From a checkpoint of a small transformer trained on Wikipedia: MLP 1856 SwiGLU, tied embeddings.
MLP neurons of a small language model. Each row is named by its layer, matrix (down: output weights) and neuron, and shows model dimensions 352-479. Each number is 500 + 40 x the weight over its row's rms, rounded and kept within 0 to 999. Numbers have three digits each. A neuron's up and down rows have the sign that makes its largest values positive.
Before each neuron's rows, "raises" lists the tokens whose logits its output raises most directly, leaving later layers aside.

raises: " image", " photograph", " portrait", " display", " depiction"
L6.down52:443432436477519434535461586501466527520489453553524521496484505506497561499489532474538502547495488562520537482508510570455508512577454585552498401514529415544527558548446449506477481478498496477515599442480483495513505526489523476547511485499478483474462552496480557460477497574510510484545546487480522566490576468495512566466463474497546462559563477448493493547487493461518438491522

raises: "ry", "ries", "ting", "tor", "rie"
L7.down566:472553512507490474523474495512544504541415414518457489477504527482493579536463495525483509453570509508509501459478540440566542549458573517502487518492513527485478548436483524493501510522509478447513497534500478465554462499483511481471484524489549500494557481497503483593467469548429477423541469572521586503436499472514464546467475474616552465520523555503401446558586454510537620496558

raises: "cade", "so", "cat", "s", "sey"
L6.down1187:501393510506454568384488502455503488502490596454528469431469551511524534458444520501565571485513434463465533510485556529453589518578487513520495482515530486506533467464488512515475523551522472521494462501509437539502534491525460500541533493517535524435469505526571435510477533538503495476488513451511444562503441493493478578468563470449501458445533508529430429440417472451567486387509

raises: "1", ":", "rd", ",", "]"
L2.down1221:532486526501437498427507475433547486514479464451532501528542411494497481496592482531445566543511523514546465589506571552514462513537471556407493512463455489457465525529502548499523501451530532486471495537514470483514588502471503576542510558524479514509482514599491489521524560489533490544469485507483482515460518519426435533497504494469495485476485519473526508502467502446462421428542

raises: "6", "3", "5", "1", "lic"
L7.down325:481533472527494536415535492491488553483493444433551485524509455553439463462482477472492462446538515456548574558482496528511443517457465449507510494553511400497494455419475478469490493572473549501518533525486485457471511518467509508539490468514542489499534559491451566506527521505473623480474521504491491488492544493518491481471508541548482539508461549428465460579431536442489550482507

raises: " number", " few", " portion", " while", " variety"
L7.down800:494499514483500460542505492538495559536566477476426559531530598475491494513446518451539492600501541505520450418514602489420500557577501576513486483439559512559537518425485554522482457500504455468470558464543493508492471547503511520436515528497499521508518429510477535525510446468527497516553522516513544532530502493552456521541503400484456511534579524448483453457548527453500531564485

raises: " The", " They", " It", " However", " There"
L2.down663:508512512534532486448531488490482482484539509476433493473559503570449549525494500497551468483491469535461497441483527465477441486538452481429623542456488575497539500495455397494456519502469516523513486538465450522506485517526543504475457500525478498477465481500416458565546500464468511513518597511510491501496431425523540553470484518512470479534490528449498518484477521527437482560491

raises: "day", "tam", "child", "j", "ford"
L7.down819:532495589495442469463503502501470564492513550456501538546523499511485507508472474525441517481484555472537528456466513449438545532513515474523468489492474534470551486538502421536589539516503509535483480515526489447545460503480569510565510509449493492535474481505526537455456501520444545481455431521428513494490495507459500487534513575452422535416524451506463501529519406449456590500442

raises: "ation", "ations", "led", "rated", "ll"
L6.down1056:521464525521493492492485467520510461445492472487564479454439456459481500510486543543476649472513480575485466477566524450463556481533524465485531469540491531479521464542537421624593501473417549475504528496495426496494491567496464480511563448549527549514566506500505466440432433536450469565540502459485565502532525466508437527558476450502480569514513475520500498543509516491529540497458

raises: "m", "ft", "mes", "mas", "mit"
L6.down950:516453478505446500481437505425454503478521475475584534501484497527517569487523565453486508478527458559525506446532521577502460483525459465402536468498441530452420597473548460495541446504493521451512474521541499558519530451520484534433524512550490513453525490455517604510518530496447548509469510577558364487488478437494535481522496490530492480497419495476504461516512538500423516498536

raises: "dow", "ging", "ade", "ven", "bor"
L6.down1381:486541487557464524464512529483524506464471517470564483426504515514541504514481504491495511523504496499492562413499486543503493437471472509544469482515453532546532482491513517495465521552554433506476424513421532499436477505485583449437577502464488515469462512532540500508510415624529521534520539514464516473452507473480530561478517501465448514473515427475483473463554472541467444492568

raises: "ate", "ized", "ated", "ed", "ity"
L7.down1807:516547505507463446499500577508498489454499510529481498529478523514512454401464521571489513481551502552521560430423557454517552518548540540551484504493505472531485472534513522523488513463511484478511526538488483517492514515496485479523503515524479503479511483541450514534537496531515482515551449497502540523519495484467567521415496460496463469545527469462535483500453504516523438451467

raises: "s", "so", "ting", "si", "ser"
L7.down574:530527503519493558429464479430498486534546546414518454494504532520575522442476532503527569428511533551523592558542523449478495462490452459527528497467428541513478522445539537503488526436539463519488463552477435474504475505546493510522458450443480583520462539441497490483435489474494452495497559474511447499407479503449480546542500539500480478481558550463492422513473491513545491503496

raises: "FL", "season", " season", " drums", "ions"
L6.down1474:578475503443491501527455499498519518481511504403506519498463502540484466517423584496501497499502433460538455531468475457505467433503477471464499452583481447494560454455495492483503482491492511520425461507484458517551514442466432617414473473526467575451517489515476435440491451489508462497452493471520485580475450511451559484485435559477427545469527557499484507555467536493549480510494

raises: " they", " that", " he", " there", " she"
L7.down444:481473532480499485503513450549490459519537585523558532483452561512495484497491535546468496472538471412504509508505555491491537564526493492551464483461502449511482468550503484469466527475435504495471485511393525458492472509481437517488500554413497553500508456505502473544443465486545471467577543485448488569441520555489443503455501488442470536418501529504532473468494485468464518534529

raises: " |", ":", "o", ",", "late"
L2.down748:540432533538489478369514519478494507517492508491586508500472515530544510590497445499527529477455535472540552486468442546534436534504525523436530523524480460553507535496477495508529539479440510485551532493493473517530529486502509440499491467528476574525511530549486498532510482505553494509445551537488534566448528505456525549504566465487498460489480472434520475471502522536481432528544

raises: " there", " the", " where", " this", " these"
L2.down594:514499459502511544502490480479500488478469500541503488517471474511540443498546544506507504565521519523473468580536487528463504534596471481481451595467489495451510524499442419496467552424522538484467545479524500519486477490491468420521456470487529440493475441457503465502538574442513481512495458475517510468440472508512453512571480515469474548506517597455532528488478512545516531568483

raises: " 1930", " 1923", " 1925", " 1937", " 1933"
L7.down1169:495480511582507555520458452564483508499520509527513434485505516484490430537508492521512555572538535446437505510564476532475558571537491566465423525498560484505535479461510549589455467514433433509505562481513482434565528524555508461537480540501510445522546458405583447533427560551473555434431497495577523530496438490563494559617510514467452513509478437470509501556530435488503505520518

raises: "ro", "air", "ér", "rac", "nu"
L7.down1295:513580500573524454449511522457530457495504451484548507499496455487502467512467498614557526466463516544462513588471461585432523500483499510597499476503511466555515503481453534443540497487537511497494558434538521530518520464561544417442457558486452523472447521513556504480491469499545504490550522477530523498495521517466530531478518508492508420407462513497512439557467497431473465539501

raises: " his", " he", " widow", " her", " wife"
L7.down900:496522430506503512477499503533522481495494407497469438550542456567548558432533511552497489594518543582512480499556462478526528511550516511470493554451503513547540440528505481471528439513492493456512525423412484523505398493497558495440471508544451504497470508465488500500578490446524482533505507532552507510428477462523564533423512539551471500493518564499506547536521480507430516470491

raises: "har", "ha", "tro", "hir", "hra"
L7.down928:525516485499507506450533481504457457556510543443452512463467515491554518434403530474476531439526422541576460507463482460526508505477479503518509547502511480465479512519495461420478467446500450504518505534532468536504478544535493493547520533451568455420569509533577519451520497464532505460530492548526509580498508477462467565488440446537493423516512437466529540512478478452517572491500

raises: "ability", "ation", "iz", "ations", "age"
L6.down1402:476527497494497556453486541476453452454491492513498519474506502493455562460545576421534500490494518499518481427505527491528465431463474517519476489488479509458421529530583473500590482478470487521545466583494518462531490496441552498566512472485499545517553479462488482450552515475542517499509519537490564540603485523494468530541486575455465531410556449523443492575449490532461477491499

raises: "es", "less", "ful", "ology", " list"
L7.down170:521494492523514492511559440515473487498513442488496519477476486518470463594542442414466514501516586521537534502526472452518519493485443513618513457519437500529467552488450504541441549514477528606468462538504547499472490519484529544487453548536559485495513451543485503522471518483497506566502500482564524559536506513522520532555549498504435457458483541456509444538459570509473490469490

raises: "isation", " Councillor", " colour", " Scottish", " Wales"
L6.down14:485581582582468655520434536523439517499536522523492514478464553518561579526484540543491507516518503429460537530482485616502493480507452562503501498567478550521447532541471510608557481464444523496522611566493562494480481487491475483502561542438563496509535547511511522549402580475447528420472510490532435486467525512483468456467506505581503509519476445494511501516604450530525454517534

raises: "back", "per", "ning", "ets", "nd"
L7.down719:545573464509461507493482540531487490515504550564523486614535453441500437569496508555518484453474578426477495484471525436526536490501434493514488520436397462489631504476450535481460508565482483468605460474572458473534526538465535524559516527511449530464506505506573532512467532512469505438519523490517531485478483530532565501542533545529459515517550461509480537497467499527539468511458

raises: "ies", "ie", "pin", "order", "eye"
L2.down1477:521502445479540595420474551410439456591483546510577472468446521497490508480510468483456528466485435461543484511409494532496434576486457398478481478520454524519475563553553500531567516429495539575499540489522504511496462484494500490487491485492476485440481500495480525426440525497486503485482533400491520463521452459525547445503494538523470505487477463457499486458523470487513378548486

raises: " Award", "af", "fic", " Awards", "vin"
L6.down322:455520525512501536478464491469507476418558441557499428476458496475536423506548511508542502510500511507466561490454566474556513466574529430406566532443461462512473563495473487495475524519468512502486522521449446466452517455481440535433468469542516532472511499466513487522507574576533559459502561533500423555520517577494479514469552453516467526508500497482463489444529499539405462484438

raises: " respectively", ").", ".", " etc", " |"
L6.down323:461479499515471479455519456526549521462531479437541515537499533454521482537489502491485527548528508593496461460505437470488557527494466526526491482474451454547541539500496500505511439513507573484517482470435469526565602492482496470519478506480409516512576533459403531408561432491465488452498431377524501509453476500518512531495584499497588397553486481459502442463552495538543484530497

raises: "i", "lies", "ly", "is", "ial"
L7.down238:527517492548459549507510458510555500546415481510483522509555587499506528460484465486527427458442508450532569516482439458530534496438522537525467490515521494474439529451483446509540515513516487444482539492513442507505496504501507425482542488531514499551540533480481526464505490518489531516479477484485514430425497494515581489537404496537500559437460542496448576454520532479470464478566

raises: "$", " =", "e", " each", ","
L7.down810:511574517429492496381471460513566536485479529501523422497538479537514534564468586515522470562473544457514425563549451518453493510493458524397518527467455518539399519585519514466493507507525535516526475526475508514485502467481473425508438532490481518498509538521524504478533435466420488450424485492494531442495475485457580496550506566501518474524452550479483463492542575453519469478476

raises: "ial", "ship", " from", "cy", "ing"
L2.down31:523501502516515527391487503469499495448536447466499461455458514455524510482490571431492505463509500494493464462469507529497491495419524496437462549451511542519491493473535521527515506531460385488534480516485526482487491526503491498476476526467551505524550493497489544496495454492499508508499566459526470454544527476449520520555502478482459513535493475523471575439483510484510489441504

raises: "s", "n", "ment", "nie", "nin"
L6.down1427:484557528504495547454471470471500465462530509497492515517525468501469475496532507500558504503491524547476509564599453454487493487423469519498504491507506438530512543508479526444425437495494546581454455385511494535480511454507516515505467445517511500470452485526584440492468491441522484503410527576438480447503489522553505487485496536514469497595441451524504477478430458546507515522498

raises: "K", "C", "B", "D", "U"
L7.down518:480469479523531478373586502494489474493463518415452494505499502541479493497498563432402451536499571497446499540458499567510575510533429483582495541489449443514488514491483520465493514517525399488537508521506461530503463461502522536522393536504492458464553489561576472451585488497504552462481489473479503648528493500463559527497511525489562536530460567453506477495489431456562511558519

raises: ".", ";", ").", ");", "ur"
L7.down28:464540433464476474510515482462595484503512530417595475529402580516473554518412517468482552442433477474519491472495424535404510485538467484450501442554514453504517514517483498518483497549583540503429527455439531525527551478442535558501481547535518497489499451431570473482537459501503539463489508496552530535543516544469622470490448476447472371565551533506581475527458512503535477503578

raises: "ical", "icus", "ant", "al", "band"
L6.down1598:461491449492426507458416531361462518514463489452492472567533506454521515502436546463515472503522532506453494479556470511481456501544511484477582532485582584513526456505514493496516535494477512592497477439550513486551513491535551476535508505558518495521504467605525572433444423511493402538522481482547540545577531468470493468541437552406475498471556508479485487406568490542540471507471

raises: "use", "aire", "ary", "not", "ière"
L6.down1102:586495455467552525430602473517574501471502507580533490491540508459536482508519555455562454449510559499476503526507466484524527529526560524504524449475468568456485508532438532530531441503405430416499447540552528500532453540507467522521572483469516453527498507578521527520413584488525616542465489448487461516496542571543479470472490520498528480516489469526502489455505495484486520432428

raises: "ed", " by", " from", " entirely", "ized"
L7.down281:405567508497588482498480534532516413492541534470421505491542505502527433512456531535519564501451509474478549457517496479535517463459469581494468477457543400519518433523503454493516495523506477503412504522465515501507483475524488454463448478518573447454546459470486489463512504523491549536527461472536554503467507460439547424507509471572488483533559569494483457447549518505520516451476

raises: " have", " be", " make", " reach", " remain"
L2.down585:518514500447519523452436572486410425460513461461456605461544507488538468534454490553525530465481522511528507517444442517465457503509449619573447469447468573533458551481431520483496496457421542543491535497560573483448534475544451516522450533456531515451523532454505586470483462472466520553457488406466564543490507524458546478524530579541432470479506497477505484508569540509547541494471